config.toml
n_layer = 12
d_model = 160
n_head = 2
n_kv_head = 1
head_dim = 64
d_mlp = 448
vocab_size = 8192
activation = "swiglu"
norm = "rmsnorm"
norm_place = "pre"
norm_eps = 1e-06
positions = "rope"
rope_base = 10000.0
rope_fraction = 0.25
qk_norm = false
attn_scale = 0.125
bias = "none"
tie_embeddings = false
parallel_block = false
init = "normal"
init_std_qkv = 0.0479
init_std_o = 0.0595
init_std_up = 0.0686
init_std_down = 0.0686
optimizer = "muon_hyperball"
lr = 0.01
lr_mult_o = 0.746
beta1 = 0.95
lr_head = 0.0083
grad_clip = 2.0
warmup_steps = 200
schedule = "wsd"
decay_fraction = 1.0
decay_shape = "sqrt"
final_lr_fraction = 0.05
batch_tokens = 32768
seq_len = 512
doc_mask = true
train_tokens = 137400000
steps = 4194
dataset = "wikipedia_en"
MLP neurons of a small language model. Each row is named by its layer, matrix (gate and up: input weights) and neuron, and shows model dimensions 16-143. Each number is 128 + 24 x the weight over its row's rms, rounded and kept within 0 to 255. Numbers have three digits each. A neuron's up and down rows have the sign that makes its largest values positive.
After each neuron's rows, "fires in" lists the words (lower case) most often at its 100 highest values on Wikipedia text that the model never trained on. A number after a token or word is its count.

L6.gate216:110138123123196147130089135072152124128137113131104148113134116142135174110127166114160144132121068155112115148111111159122124104142172147123128113093123136127165179095134171180137151128145127115117102145131114150137138128148140106150114061103124112109153113089075135153121123093115100134116163133109148181148145140108103122115129134120135141155096138176143163118138096125187176130115
L6.up216:133121102125146164129148150123140078130104120124185121112118136089156137134138156131113152105116114124095166141133143160094114101176133124156135090093161078097164132142176122087119123146176110116128120149108130133131144117117118084169167123137135127123130102144136142130137148138139133104083138116139116143105150144142130140127164121177106141100069116179097080110091155133157126104143
fires in: "of" 36, "0" 12, "up" 6, "utc" 6, "succeeded" 4, "1" 4

L2.gate29:159149155150127146134141146144097114096102159151132130155143106094160118128132120177141129163126171126158132115137138147112123140158119147130119140127129149067115158117151173087168118124119131155150127165109095109121117090154111100169124111104134167091144153169181126149191106117164144108139164155138110119160118129121111096102125107135128125109102122117113112144149110136149111154142
L2.up29:089127119116101102135093152167160113127133158109106191139131174148144145101116111139144150099142136146123149096136103095154118104131129125177170134107068124155157114140127123128133175068133083115149189160150101138140099124144107175105148126116112140096103153133146129102149095143110134175145130100140108145153149157115126159126112134095142173141127143086100073089143138117148115122163
fires in: "made" 34, "studied" 9, "scored" 9, "follows" 5

L2.gate213:164087138064141109124114123131122144153143129171108153133121091126096140132128127145123074122214137140128144147123165125124134151114099156134091160143113106127081126160146131117128158122136117140122117151111099130125096150102083133108115139125144127143121148144124134093139096157135104131105100153126140125121082189110146137109082118174124168123115098132174119113163115110119116178109
L2.up213:148137143140113101102120115112181160117091120121123075144137132152116116134140139103160151189071118148096154153144144116124139133117144149128156133134116160179120142133119141108102072120090127191167132138148161136126145148106134123112124112151098138141181131164122072135116110079134141117149131139136146157113130125094133147131095127134141153119112154127109149157112171090103135088105
fires in: "it" 60, "production" 4, "site" 4, "technology" 4

L4.gate228:142102120104112149125090166146095139203134149134126131133169123096183135160118129165106126154171120136111167098090171124089093141138107162149117148137126128118136093105159099117103153104122126124106123133120130133116114174136135155145084155083151161116098107131131104128133140094106107147147122158155137158138154151130165126147116127114132149175161140144138170134110116107132085094163
L4.up228:109144108169149157151153126137156165129120184106135123125111109130138100146141135129115151085087109072166114131117121102094087142167101145090113107106161117119159107120186169167142116132132140133103116131114104126116138114123125111151102120170105114170055136175132199136114112113127123123127114127174119118115111139147114122094155151100141139113161108100119101110136106103147088141114
fires in: "at" 20, "built" 19, "north" 7, "very" 6, "above" 6, "located" 6

L4.gate15:086145133139113194128104147116115099121106122117125102107103150152102148120098138131129178046095115106118112141157126143118146153142137138142143163080104119134158159158126117138151130136081126125173119116147137129125144154088140125081105131133110152059129132111123126149131118120152115098092145139148104173095147131110113128137121130123088134134140139134152065093132125108159153102145
L4.up15:138121136104104135119134109135115117114155167124138137132129126100151129101106100166099157080128158115116100151116137117075081145105125137141105122117158111142171125127127135145146107131113140119137061132120105112165105159103094144163114163143147136093097139083174154096106138124121133054159135104147136133109129138112162125165113116130125139144126123132109114122164101127106111128098
fires in: "a" 55, "by" 29

L9.gate342:089096117151115146090082139087152128134155138130113114135124138144132145095149136140161118135124108131127123127144164121112128090059119120103124155126126160146109133109167120152105132150128118130127103148126141152191129145093129105110156096136049140148136131116136104097118177115104126102099135124122112171098152104138107080108141129096142143145133142124107143125157124113137114147136
L9.up342:132144121128173140144157089135156123134148132152116167121125094159119121099105140150123122132139161101115102128103143111092127126115111104109128159180104138135168130113126088111105176141113132147156127137146130097153087133116157090140163149122107154114096098093120113114129131152104088147115107099145137113127125162128167089138123083088158144096134137133144101097084122110113095085178
fires in: "the" 71, "it" 6, "no" 4

L4.gate302:100098059137133100072124089148123120082087086159142100122132117112109186082097146155112128092110111088127121107144104097121128097092127144115120153130134102141160167115135103105129123109128159112139148140132104164156112132148147161124162142157131121133092136102114101106125139078121130106140114108144146147125090132107173160125148093151153139099095139111162089113109125156152113141149
L4.up302:079099065123115125122122119149119136101087144172154118117157067198125138094095116130115122074065099119125127150137101122100128147122117129078158105128142086132162150164144109132163141109174154123112158131113129136156115125141121156125146167117129133092143125149110100134091139120119119156125132122175120126103105100120176132108156127136142140151151145173139113116083116128149084100110
fires in: "s" 22, "its" 20, "their" 12, "his" 8, "the" 8, "record" 6

L6.gate255:086134111128118118122128113133086096133121152077149148133110123118112114113132083097137058142151134147124113107103164069117121081141118147104115158124086132130141126090123114114118137177098119104121126132115139141149183100125150160124149121109121103159141084162136143177105100139065103136141141109155133137110126124117125098108108154140152107093135090077131122189126115143130099101123
L6.up255:139083144147089103122120132139142108124106087141151101136134124132106123076182114125123140203093117120133137169106165133134153112144180125091105117149089135139146123098124127106122126120099110097110132136125124103151131115148158128130104188103151129147196086073137121100115132129122110150126121089172126135118095134116120129095109157119139097133117095112081121133159121120176120159103
fires in: "all" 19, "to" 15, "both" 9, "that" 9, "between" 6, "which" 6

L6.gate189:119114156104105129173136143102102118092144147144142119087085078141162143109079126156112132108125072125114094126141115140107139148111109101116120140110190097104113160127160149121113136129105091139144139101113093098142081141173139130111104074151129109146102145150131096095081092123091137120112104103160120132098129125085128130097110136092126146122127140072138121151134095106163142119122
L6.up189:097149104104098138167136134152127102125094143111161143134126129195123143111118109085191098129089124101156151098143130110070132114134131111099137143129113137114153152115081169151142103156097135139117153129109091140135160129125101140135116140068154150138149103122104098144163092134160144114081131152100142137101092154087141135098171133137129150145094121080114147116129144102160126163113
fires in: "it" 44, "he" 17, "a" 5, "she" 5, "continued" 4

L9.gate90:149170124113143139107142163136115127121137064160121073129159075132145129098111080110132100127116133119113112103098090101135105155093137176139116143114145114190117124160154112183143106147158162124093100116098100138158138115116117125132122122128135147109143107091121124145142138119118160129071176154186138159142128120092143128120159115104145130135161129126147123137128150121127088140097
L9.up90:160059156160128109122124138138172100125117116132136131165147124124139129120128132116104148100106119168162155127156119114153126135077136189122109129167136096102120111124137135120122084176149138127163127113146118161148082115115164110132134158091099133107118128102140106135158109152150112132133145128144152142129136170150102077137127152115100146143139164151136092121133156088124098127135
fires in: "to" 40, "by" 10, "up" 5, "overlap" 4

L4.gate179:128131119116111115150093078135144131110107105121168123101166122126124147076168107128159124136122107105109110107112140163133111113104140138120096149137136138136131129135121174140156134079167123105107130129186130135172134147127141124169118106157101150090172148102097124126135141133136117110122137154140131179098119130124119164158114142115119126159130178128106135158153102113108181135153
L4.up179:109101124121141103140133101123120101102098099091145135088155146099107122069148126116174114144122135107141096170111127154103119109147104091142137153155138133142170141117135184198134096123145128145175163114156129154128151177118108129132120133087110098113147181109127122136118122141093108072135132119109098124106163099102129147155094158137128138118130141122090101203136147114128171121124
fires in: "of" 60, "television" 4

L7.gate125:116141150107129089114171121148142123166190085124143113141113143153159114100092129144120125115119095136120049133150157125146160101116106117140109152110131084139151088125189094131102157130106088127148122141131174120122157145108140115119098131154139146109121133147131118122154172111093168114136135132152114128165135138137144126122159125143131152154086132127122124120098107112134124104157
L7.up125:145142160149141095119140142103138149148152106118105120138159142175141076104146157144113165139131162171107105124149128122123119101099068161120147156150138097077135139151162088093142162157112100140142153133154113132171069137091122109106103163105148111125143117142118128114100174112151134135108133097127120092117093121129099106093127132157110152100103164144104124129123134169165092062161
fires in: "is" 38, "was" 13, "are" 4, "time" 4, "no" 4

L7.gate206:090134106156152098103123141138126116154145127118121124138121103145156087117134135139170113139132103100131114087105154135139134151129100135133137123175127110100164140135141144147121154165109138114068087102141108122121074128152103166109168136160141160137152107089150124109095182116097142098117151144157134130123123154110179134073140146094121129136108143147093150078098101124127175173158
L7.up206:118150109144113112099146148120172129130141159138159115110085115164122127107147166163120088153183155131089134131106099115126131170096146182125117140144113151106161121141109076122111140136127117086121093136110149114127078115134098142103139122136110107154144121088112147114109094133123146146136145156093135121134112136134128125143153115104200151098179121155127163080148103108147123086109
fires in: "a" 47, "as" 41, "the" 5

L2.gate351:101121114112133130084124178132131119148152127116158123144128100135162130132137185105143170107156089089113116108110146081104170106149107105106130123108113177134130115140073105137104148120116122158161154158105103133105109155137117082121144143099147099128113137158094155134130149115139108154110132147170098181142116130165171135130142165114140098145102142175140097119124123154112129168136
L2.up351:147116135131097110142111100115152134100117143100124152116143103171132098107111129130107141198097116144128105134162151209133119147151104133127146084115145103150132148156127129124134134113157115158088102138158102147122147121166156074119140098136120155152131190125154112094137122155097103110149091144172138146142105127117099150110135160147092106161107122136140086149109158086144107109105
fires in: "name" 33, "style" 13, "injury" 6

L7.gate386:080082130142092149125129140123148176137126131132119106085134157143143114111128122106147149137096111098124138126096128128102145154105154098148134104109137084170101139090120081131130131128144160130162147171123104143135122139111137102122131090153141115118110135095160095118098137105110117089141155139212075147113059112115124122107118145140134110131102120144171131077158130119142134157158
L7.up386:125181145098147108113102173151118155126129120124142125152121137110110121131135104151111138102128146103110077157106148136118116165135065082082147117159121104103132160105137101135114127122116110109125114137126108103166099135117105163144172117131185124103116117120115170135104118149130179109087138161097141127152106109129155153155124151119137160113121152122142150088158127111139128124156
fires in: "a" 68, "was" 20

L7.gate85:088124092156090151109119144125134162141117158136135155158117138150187171159116166130108136135118156152139129118080119147115119125106142136118098150094144091094112093175109122132099092103143102180156133132152093107116106103130125122099098124134111081117092099107120117108113121163100141129116141145132167181138154127118133141145152124123132105104108106078099113081144132134151136146154
L7.up85:137093160123125158165108093115156150139110093176138128104157121120163138130087149139151130165117153083095127133118115132163124109130140104086137126152138121153143149118141113149153136121127143118133100112115111070162149169171119139104166092107111152113148102138130122165162120114163144145097152123148161149076190161128168128139153140151068144129141128131140133127101151097149119117159
fires in: "and" 43, "it" 40

L2.gate195:101127135119134121098169132113147127078161143144141166113173134145138107141151167157138117095126125138123102108138144144134152149183095109132137135123119122086140155110131165167145149142142099131119160163124089129115090096119130127137120118097120150103123174178109134156115110107088095131123166102088125138140130121112099173115135153126102161135136160103105141124125154136113143150155
L2.up195:164113155161116131130162174110142118098133129124140171120160130125146083083131154131128171128156130125113121116111135153134142155160104110141128138130108126092094148107148195129111139173126068115147149155167133153132083133128103143120108117116089103117119165159144107128157130114124117131154170108115119105116153130155122179104106136099081182131105132092130141130119135153091146119150
fires in: "made" 30, "played" 21, "born" 15, "scored" 11, "released" 6

L4.gate368:108109117159102125126124172136184166157101138104110122139123126130126130127076148122158076116135108119078142127126130137140103121182108128109147131118143148122152102138138180144146118102120084162105171132116118161127144088137168125147130120141107144107082135173121142156101126162138117169125097137132122081133163137135119086128149153131102128110118082097102100102167112118139171168139
L4.up368:131097118127138115109138161145193171165113139089136143117089127144125156156111146116170093111132131124124137134139124140130117147165119129135153127110142156101110120124150195116148123110099057187107144153110106148141090118121156127157120120135110130111073155161109121127140127138157122133076114105126149120132174174144113121133147149144089143122089096122120093131185136091156134152117
fires in: "went" 20, "hall" 9, "described" 6, "career" 6, "awards" 5, "served" 5

L9.gate27:090153129115113115093094123126160104147097125116144140127145148131152156143142097116125100143138108119132131130117094116111110094127143169113108118145122138153127142108136115107094116095115103125148097108062131131129142146184119130150110093177125128186110092119107132093101158095117134126164114151140148140158157101127134164146137140147167093151098172123124141061120105129120123120177
L9.up27:112113094151133101153141115121131151181101135090161090139129172148137136106087109158100128119124095112105118094116121161103150143141145108107153156160141103112164174152169127127140124167127180114104102093133178146146107138140118144154146143137118126133111137085157156129129146088121094166143135101128148120138136096113149106141126108116092167142144100141160154108143125118103150096140
fires in: "the" 52, "two" 5

L4.gate233:074112136151141154103133092099136092130147113102167089118159144105148150143109152157135081113167156147143096119129170107098144120102150150156091146144089130150148075145126108127119092150107148122166137145125102129116118068123146156135137143138132124116081120087092113114112141125081140111132134155158115146126162112086136139156151153184150111116114092134132141153086151131100128106136
L4.up233:116110148112104088105123127113109109120099118119163133114093073136170114106124165168123099155137128115179112136111104165147155128130096110094133124111157177127121156111066141096157167151125114120108133108101138144139140091134124082147105086161163139162099122082126143175064107113135158134118141119152125126103108122114115122124121132170123140097127099126117156117139121103137108158129
fires in: "that" 88, "which" 4, "this" 4

L7.gate15:119145124145120140124139146137106094139096097098143114110150153127175102112129052119119081100133111107144199135091114132165110117099150111126173149165128151097138176111088129143146124102153090138143158108179090127119154080075114138121136098126116143137103107125159148135113125107129128141143099108135103100082141120135103152101110121139096131094133147122101146139079119120129125146193
L7.up15:103118117118089114146133105162185105146111162116110145151202160098142139096133140100118123117143138135143096147108171142110164088103120157130100179140093155137122133101139101112128139078150092121167151141126128175135185107106132120118123117142101114149154112102150133175115118169127090153129143120159135114157173145148148116137137101120125124174133111154110135140152141083140110147145
fires in: "many" 22, "some" 8, "described" 8, "all" 8, "that" 8, "few" 6